From a checkpoint of a small transformer trained on Wikipedia.
Size: 10 heads of 32 (1 for keys and values), MLP 448 SwiGLU, vocabulary 32000, 20.7M parameters.
Architecture: rotary positions, no biases in attention or MLP.
Training: a variant of Muon for these matrices, 10163 steps.
MLP neurons of a small language model. Each row is named by its layer, matrix (gate and up: input weights) and neuron, and shows model dimensions 0-255. Each number is 128 + 32 x the weight over its row's rms, rounded and kept within 0 to 255. Numbers have three digits each. A neuron's up and down rows have the sign that makes its largest values positive.
After each neuron's rows, "fires on" lists the tokens most often at its 100 highest values on Wikipedia text that the model never trained on. A number after a token or word is its count.

L10.gate318:110094138153180052146194134168118076178118141116147117093136140062101094165129141080158130130106190104158133131121152110184081185142155102130131067114153123127106122156151160132089139101121126163122129153231116142143151079061127108146088111143103163127107189172128174117132123076176188084142090135089116140134145112134157166104116157147135120086131134118220136126168149155110118071158108144133133167176142114139126123117133156105147181126119113091139141086149088067136164193108098159140138127121099116098183143139079166143091168070127103140139123043106150101157079166126121075142051149196132183173122131084101084183149129110189079212161118175134177136162139120125042142087131218127134114154114119175064171126142145107127137114140108106128122063080136092112112091107079
L10.up318:133068137133106129133102161121131147165152081129147134181175186078124132144168079130082144126030104114132128111103098112119149128104169100136157123071095124103106151158142114107065153099190201115096069085182152120178138084098143138158116102127107165147092148145073135172091106106147192101127149137125103139100146102075106110065132097146103152087179065091133159172156116133144051150124129114116136127164143080121150203081097119116137175144087152136125156106114169131168183150158152172166091088104115109118082109084160160138109250153143131098137163112127129118108168177142166129112122099082097072137081141127143104094175076144114183171155151145176157147103131156146140163110110086120074108117128072150108167165139137129113153138128125085144094111165124100128125160088145
fires on: " to" 25, " not" 15, " re" 8, " would" 6, " always" 5, " also" 5

L5.gate24:148122115127137109119154078118152133115100165142068179125142112118106141178075140162142113112114132107122083145167089086134109055136118166179170098082136187131117061160062124096157092091114123105122119130177133152134129144125080117133122174163152141111091162135121195113120147093133115143124164091121183129180151137125088160099092131109147163142158159161137074061123051093131148166123180138148161085098143128105111169105126111061167106142061147121102098141143129178120163131133147092119111095094197121143115120133139115093175152070143085108103121091123090193198119095132161106129127125125114105066062198112101107146190080133128089169103132122089065173108128057182078123159101114091078083139134161173101110116117106110075131156126118113181167147076171159150105175125170
L5.up24:113115125112166113115126054125194151104112108185108142134094177148112126139040184176142133122149131157153121145178120143115147150159096093153108122169119179117120122142180100089131086134109150110173168183150167160111125141121146087172090149150162098107070125165091093156136129083104133129144116165142173147130099141066116148076083102150147110093133132128140058155040114095106135080105147181088133142215124112107119176087085107091147142113104108135106066154129077183130145192098111074097134136116107118078128090131148064124193148113135124080092176100154131132142070136089150063099069108079108099090084146105107156194125070157179135089126141188075147085113126100096054100134088188076170144189104084204096115080118154147099126088083123130095139109097164159067170137143154
fires on: " |" 62, "\n" 14, ";" 12, "." 5

L5.gate126:164082087152108115157073151147090156119078134184127146144178107173123142126167036137036093106122134101108097133106152171108191086077144101051106119160139150112163169161122040142122158146134067123130109169121115143155136167162186140109201137134101120132098100121108127152140121097156121108070181184156114128076062139105145123143132118176101113074137121121155155122145129148104137154085116180097142123132123134074113100156111102185172142122139156144114132130138094153100134110087124086108049148100137130080159155135144079201139165124109129168121157148152155178096211105148074126128039142105120130137110159151187104092112099096136158165198068164151100173146186111178149143138132120120141147135123154159115129107179155111088118131155137135109168155126139055152170150128178
L5.up126:180137152109150094100138086165132173073142146064137146125178149171146163135156088107057164138118147118143167141144117097160086114153147146135110154110123188156128181141131114096060127167145153060110130101091162102152106154136120166112074061131089128082138118100092139171118179124149144089134186074125131159127150137137108167096128135156144161106141152149100133125069093141093103123130189115170136133128141152143165100161126111118153073157124146170185132120091178167122093144051067107163169114134138147126122175098115106154067154098118156123148052119128176117175133082149129159118163149097101155124104092154114161135127051188104108170180132105182105120152176115157139127110119142134150132120072077081186095134144119179091122134103125143145079150130115167148176189181225
fires on: " to" 28, " ITA" 10, " France" 9, "ov" 7, " Italy" 7, " RUS" 7

L12.gate224:099192143098112172103118125131161117136135128100110016126171137123121148174117137138077151128102126134134119121094154124153093130085147172134113147142127119135159110122148167140151124121131117159125126074233135131149166086104145086114111063128110150127147093112109084187189105123176174118145081161091120116163114089161133112126121104126140066100154133153190123118102114163084133133118140116130148129149088094124110080094080167178107156134131171104079124143128142119093191198153121137073100101137161114147131075103133104122123163168123136156063127158099163126186121151183159109078186178127103145142122091134155095138154137162123146146129182192131062134151130073167157165095117137073101087155131093098152176164115124096144147078120158136159097126101113015171131053186120
L12.up224:115123164113107132118119105135127139159139102067075122129118149107148116170095108109079133092165096062125127165138134138164092186087151117134188067145152117140091101158086172140138112046144088113184119107147054148164124107101138086172153080091128056159095101149049149123133140126162148137115095157100093119105176119168121105146108137115098166113159102086153124085126076099094132150147169115060155148173120136165107119108085121156150145153087149156177141057100132085142169195122035107098118137153100103132083104098113105083123157106203136098105172101127118113112135166152154139141134180097117136206128145082199132079091110168155093113146155141179077152158159107140122082108137168167140112145100126134097177105151122100063131151131097194156106106122117050091104130090118
fires on: " to" 28, " would" 12, " can" 11, " could" 6, "ll" 5

L13.gate21:093106116121136159104126108148145170160097162123090123105090117121133157164060124122158134152149103157113161122101173087169114074087108170102120148123164138132145144120157101157144128145108147139137157069168063185132120118179113117134181161171100119131112149100115144184122170114141125105136150196143173073112161154104120085138126146130099167147169098154183090144105146129133176074061134118119132091083148120124120139029102125142142138071137132186106141090140148223124103160161197153186142116102203095116109051073200044073145088076121090167141172153111144141114129187165093070102174060157131111117143185154108142089158154119117092155072101108120100131105133175129112122138139096130144149135103125115132106056187117140158116169103106135173136131120132179161185147133074
L13.up21:152137089137136116163147066088149177151112103184075079118147194152124102115136121173156150156197065178103109098117148121099091168083151150118117200176167119087125090117122116138102119167122184135079108082156173113146140137116118122188091134139105124147166155108098111126125088070163108113131151106127180104170117119130174120111152069159157131094112126077094131143122113125068179156109137156112160105131085153092157159079086146090155117174070108147165127138129096093219074136101116108182145106101122159175111058080121109182137120087155116132155155148129122108154098112172142145121097076144067157145199152160143117148152179113123148130101156154091151107117157132100113124116143172111103144135162143149101083185162123088119152190082142155128180176093120067119133149102187
fires on: " |" 66, "|" 4

L12.gate83:080160142103166171108155129145168106112124100167063175149096137104125139133110129128105158149172099177133183125155143130106201070087088110179146153096125051137124133089143075085081133165123081088139190179172204147121151159069162067142165125120146122080151202169059131132102086154160169112096122151184106090176156094140126124102096136120138174129187153107129169176149156162111124135172073140154126121108136152089131114078130106126174122198087173143174139166174064170167091081155172117177089150126091092054120178092142141081127114175126150145100143154110142120095112152162107104111139109119185126117123129115146186087115183097102132161102099110128132169127098127153158145178176185081133132174139137150110114126096104132179101139038130157139183097112128139120111097154125
L12.up83:138143084121128162100109063119131120135132085111091143101132173143128119137139096137145151122126138124117162114137130052095123127103144109101137135128162082168125184063056092086156073182192115197073116071172157095156136136110082127100164145130165095188069233055122164157098082126108146160107096111105125087110135143161152152128076082138128078141116122158129133105115098176093106086143106122083111151105102187111089104149109150073099082128204208170092190176080103137165085113100148121106114148135088159104159147145184117093160123108134127125136151116119047143115085122132098133104175097118111109132089142154142132164115140087173127117163118133095148126110116113135082049096120124127117099126141139166123154155183114124125127131085116155102162116084127174132177123067132
fires on: " |" 81, "---|---|---|---|" 11, "|---|---|---|" 5

L13.gate125:180171083113042093161094169152141105156077145179116085109071115177097101190131126122120112103120142138144133141163171094153132099139074099143107134142135120135150139064164133128162147129093151123133147095209159102074111140142062115171126183096156153100144125142104168138087141068129121145114141154155123105037121168145136082180094160140105084167141171113159099090089109102112230077104095170139120126100162180094124068162133143144105126114123104161149119133126193210126125079110169114120123122067138116152145107134110129065155127122070106107117182106069107135127104151122112113102049148136118138130137133175151132072164171151121135114048139096148093146108134210113148103124160096120161111133118066105142159129107135153152122168182090108063113146114124132135124069187119
L13.up125:132146066095172095144126102118105107130156107131063116112115137138094113191096154114134124175118184172149124144053100175094094078142179132162121089148116136154123129108173106085140135145069070090161167122141138191154101132126103109141116194065192115130157111145118092131125156099205114090151119120144108101158090092140073078115148124160162109104139155167083117080066115111113101117039139111086141087230197137121124174118127098171113139126193127134136119081111114133118101145084102142141126082121096148135125035108128081095103098159109159138123147114182158135081086138146145111118159153084133174034139105129158079138136129116187080089078176156078141095134139068138110122098124127152144129161155062102108151150116131118142123162120117053090111105150101138133117090169193
fires on: " |" 47, "|" 22, " ISBN" 11, " -" 5, " –" 4

L10.gate444:151101103167113121126157109138152164118093165127143109151121089102092115150131080113072096132169168180071159114124074109153154077092127135104171119084172130141094127195139068135078171112203103147176161136124060126114124126103119127185125149139094153161141066103110120139126104091150127103155114082158152167114123170137091086149115166136111098124128191136112083173170114102088141132174138160081103087125194132072151101122141156102152094100015107144173158174081107132130106103086163149072116108103131091107110108100147172116133102170098115096172148192182118138121109164137155108089149129150089157078147117160091062081102162123144102095146167150136160103082069207119140137124139150063121127129159064164083155096114058152193104162125129118086132084144179159127117091126083
L10.up444:110148035194140136118102133084130139096137188164159130081086182097156095108100127186137155104165124099115097107095074121141092075152137124124125132093188130141084093121154075167101124174127093161062145055174099103142111137156089152135102071129207115156107097155088161130102147119145137118125167101126145130109149136100117099139142179146171167077159137109121176152138084133045216101160121139052138148161089154143162132114154087177124096128100107196155132110166100100133093075146165086135079099089137123101165113106097168179127129148106088107109177136132110174144135173092143142158079164111144137074159145166080088140120099165127130137101109162056124083128129153106130107117121089128058127190237152124127100115064141117119095173124214158141157162130184123157114143136120
fires on: " |" 46, ";" 16, " William" 4

L13.gate44:138155134115147128191106143121135136075166166117070123146135198172121139112144088110096156135093137100154143142146090094136090124085064089082124107137104059128142111168161146116105198168161136103079084144094140113150120151189111140176078086050129116072143096135121119108121126118135125174131108150110158086117151115168119082117116057119132178131132202142169107182141138173098114111134096100131111143115160143156133066168097107086141137052114183189168101146141141117153090111142102139155129134151134107057084124120106128135093104096102061165123142133135114092090135080178149135188126098154102137145141183122114109142166177145070125156134082128069143189182108186194046156161108084162108144143127197135117139136193128144112079133134152156137195114121134150183138181164136
L13.up44:124108107164177120121123189153118174204100101128097195124099134154165104095100164209128114144159104129127116112144170093137143134136106063136070119144130164124101153128134111142115093155142090136131094133154166109123088142116147169094121109116160155112187121090098155085089151088193074122135168160201089155088121119133102138069122190110114108078137103178130112094174121151105110089137158160123096124135204125120077134152199093128124117112118168105135138170131138118107168126122084157116152081102105151141131123150124127154152108113139104174101174173137107112118090175087119164124143120107158186152155102129129124085078148123169175125110144151144192080118134172043099200107118108167083114109138098145128062158077168091174114117144089083094136138145105122159150195149150
fires on: " |" 33, "|" 20, ":" 5, " against" 4, "\n" 4

L10.gate341:103193090146116151125146172120135081194141157124096117103151141135083080109092170133128087122085086127194182104152087063138081112117123110113133129115088099093097103132089147077139142112169115159102122094189098120149099103130123085031123118141112106116122120099200078078099118111133069151150125204124140122098164098127189111088080087126120144068152117109115065156104229117160140139152153104185127163096120122107093078148079163179103090137097183144158160083128148119119096130170183155109118154130115151080132168120117107122173073142176149107095149089135090136134191101100136072138113131130148097123113142144141156123130160174075133191128107106139190130099131188185112165135162119122151117085103140162138132159118067112071050116115140138141096171126175182157129190120113
L10.up341:126136116190168138137105141126154118132127161177146180147212170088112141107112116135158139129099066189155188121142122130108146092134126161157118155169083123126161084064198117142137069123094079136089169124251129151183161188207150126133219089158138122173117104080160095123102146125124123137170175145184124141103152132154198125124086084181114161098134110113153131131162128152117138152104122145112131111110147100113076205156142161150132094146094150143101123180224102150130147076192144134086112166129115179107138142150067114105144101126114200109094169091138113126169099161145119137102126118092172108100126117140173150109105098183114174139142136177106156174117150120146118134108167117090101156112131129187139119139169131103129070121204111121137078151114126126199115121163195
fires on: " |" 44, "|" 27, "\n" 13, "-" 5

L3.gate299:075130107153156136173199176090137133117128094228121150111099146111104120143061160082151114153119053118210120172111098177103154134120131205117095156147122069078100097079116083149094146154132122138115175104070160124110166107134122151127126122143161088165103152136066130101103119149142105114152109203129161170149141123137060153141138146139155084110082136091103097109097111121121145149150160176107125114105150089114140160104156126121102153126113108146039161139078138099145163154222083123142120125090111137154119115107142181114108122130113103190147152123112115160113203103130078158098085137091114131069172074142123103090189095146082112067094121161141128134081151142044164138109141093185135074115139145118116151144137156092155146148114097068158085144106189134111199114128115
L3.up299:101132102175135176102137084162110145154176118186113156108110176135176084166121130154094143167169103111104121083134126144113104140134184156105135123198141086138095119123165077126080142084136075182131091117107099181078106107075147150110143144057165170134189134136076073118138168218116138143098156140115151116074104118123119135138160129079121048119137109123099132117130114153118127120180214092079170131111120119123101192169065100127113124147149123152142127161111160066144096113178105137142124094142080072114163134136127172154035099152132127149121195134093133147180094136123082174043103073113086162148118135118096088106109163102107193101151099152084101071116108132016223104090115137141142125134083121106124177061106139124167120083095106078123085086096198118116131122101091
fires on: " Win" 20, " won" 14, " winning" 9, " win" 8, " Winners" 6, " received" 6

L2.gate430:152086171162171190114104102129067073027180187182124136175146147130122221146166164110130134132160090143118151190110082140161150105098105124112131132133137088125150132152120173085103130085120118117140128118065138100148135122189094138171173133166115121121147103135176092174124121163093211128105121190127130124114162145087110117102099084125168118162092125113120105118157075091109129101134172084161209116117109082100167124090106071117142137090103146061129076166165096100084110181189148087088108120156111140130173127081137107128087140117140171091171125150181112072162079141172116115155097116166154121159135195145132104146137116095115171141171145184089076129148118097113191139129152092129150100101167167121150194076150110135110118192148106130154206099115127168103190126070119
L2.up430:092168131187094115112139105110088098120134124134147091154120149045148101168108073105107120177154113156150145142166114132116133133147120165126116099105136102133134115169063067134099142130116120117130109152078127082123117162143078137072144087113160146090136158159080089109134165146143187095071141110153223154105113127125116140120172071126096091119125109171106137110105112134138132097095182159115118100169091138154101109082102207079134111142135141182140196135153094101093170151146144122181144075133087159146088100161112092127129123090128116148025181116123102166121170133123168143062147061145121177089092101128115136117109137135116112139154167175114084112134127122110164116133162103125151145179114069123201210101137159123110182109094073102127081144096144180093136149202141
fires on: " Win" 20, " lost" 14, " W" 10, " ended" 8, "end" 5, " won" 5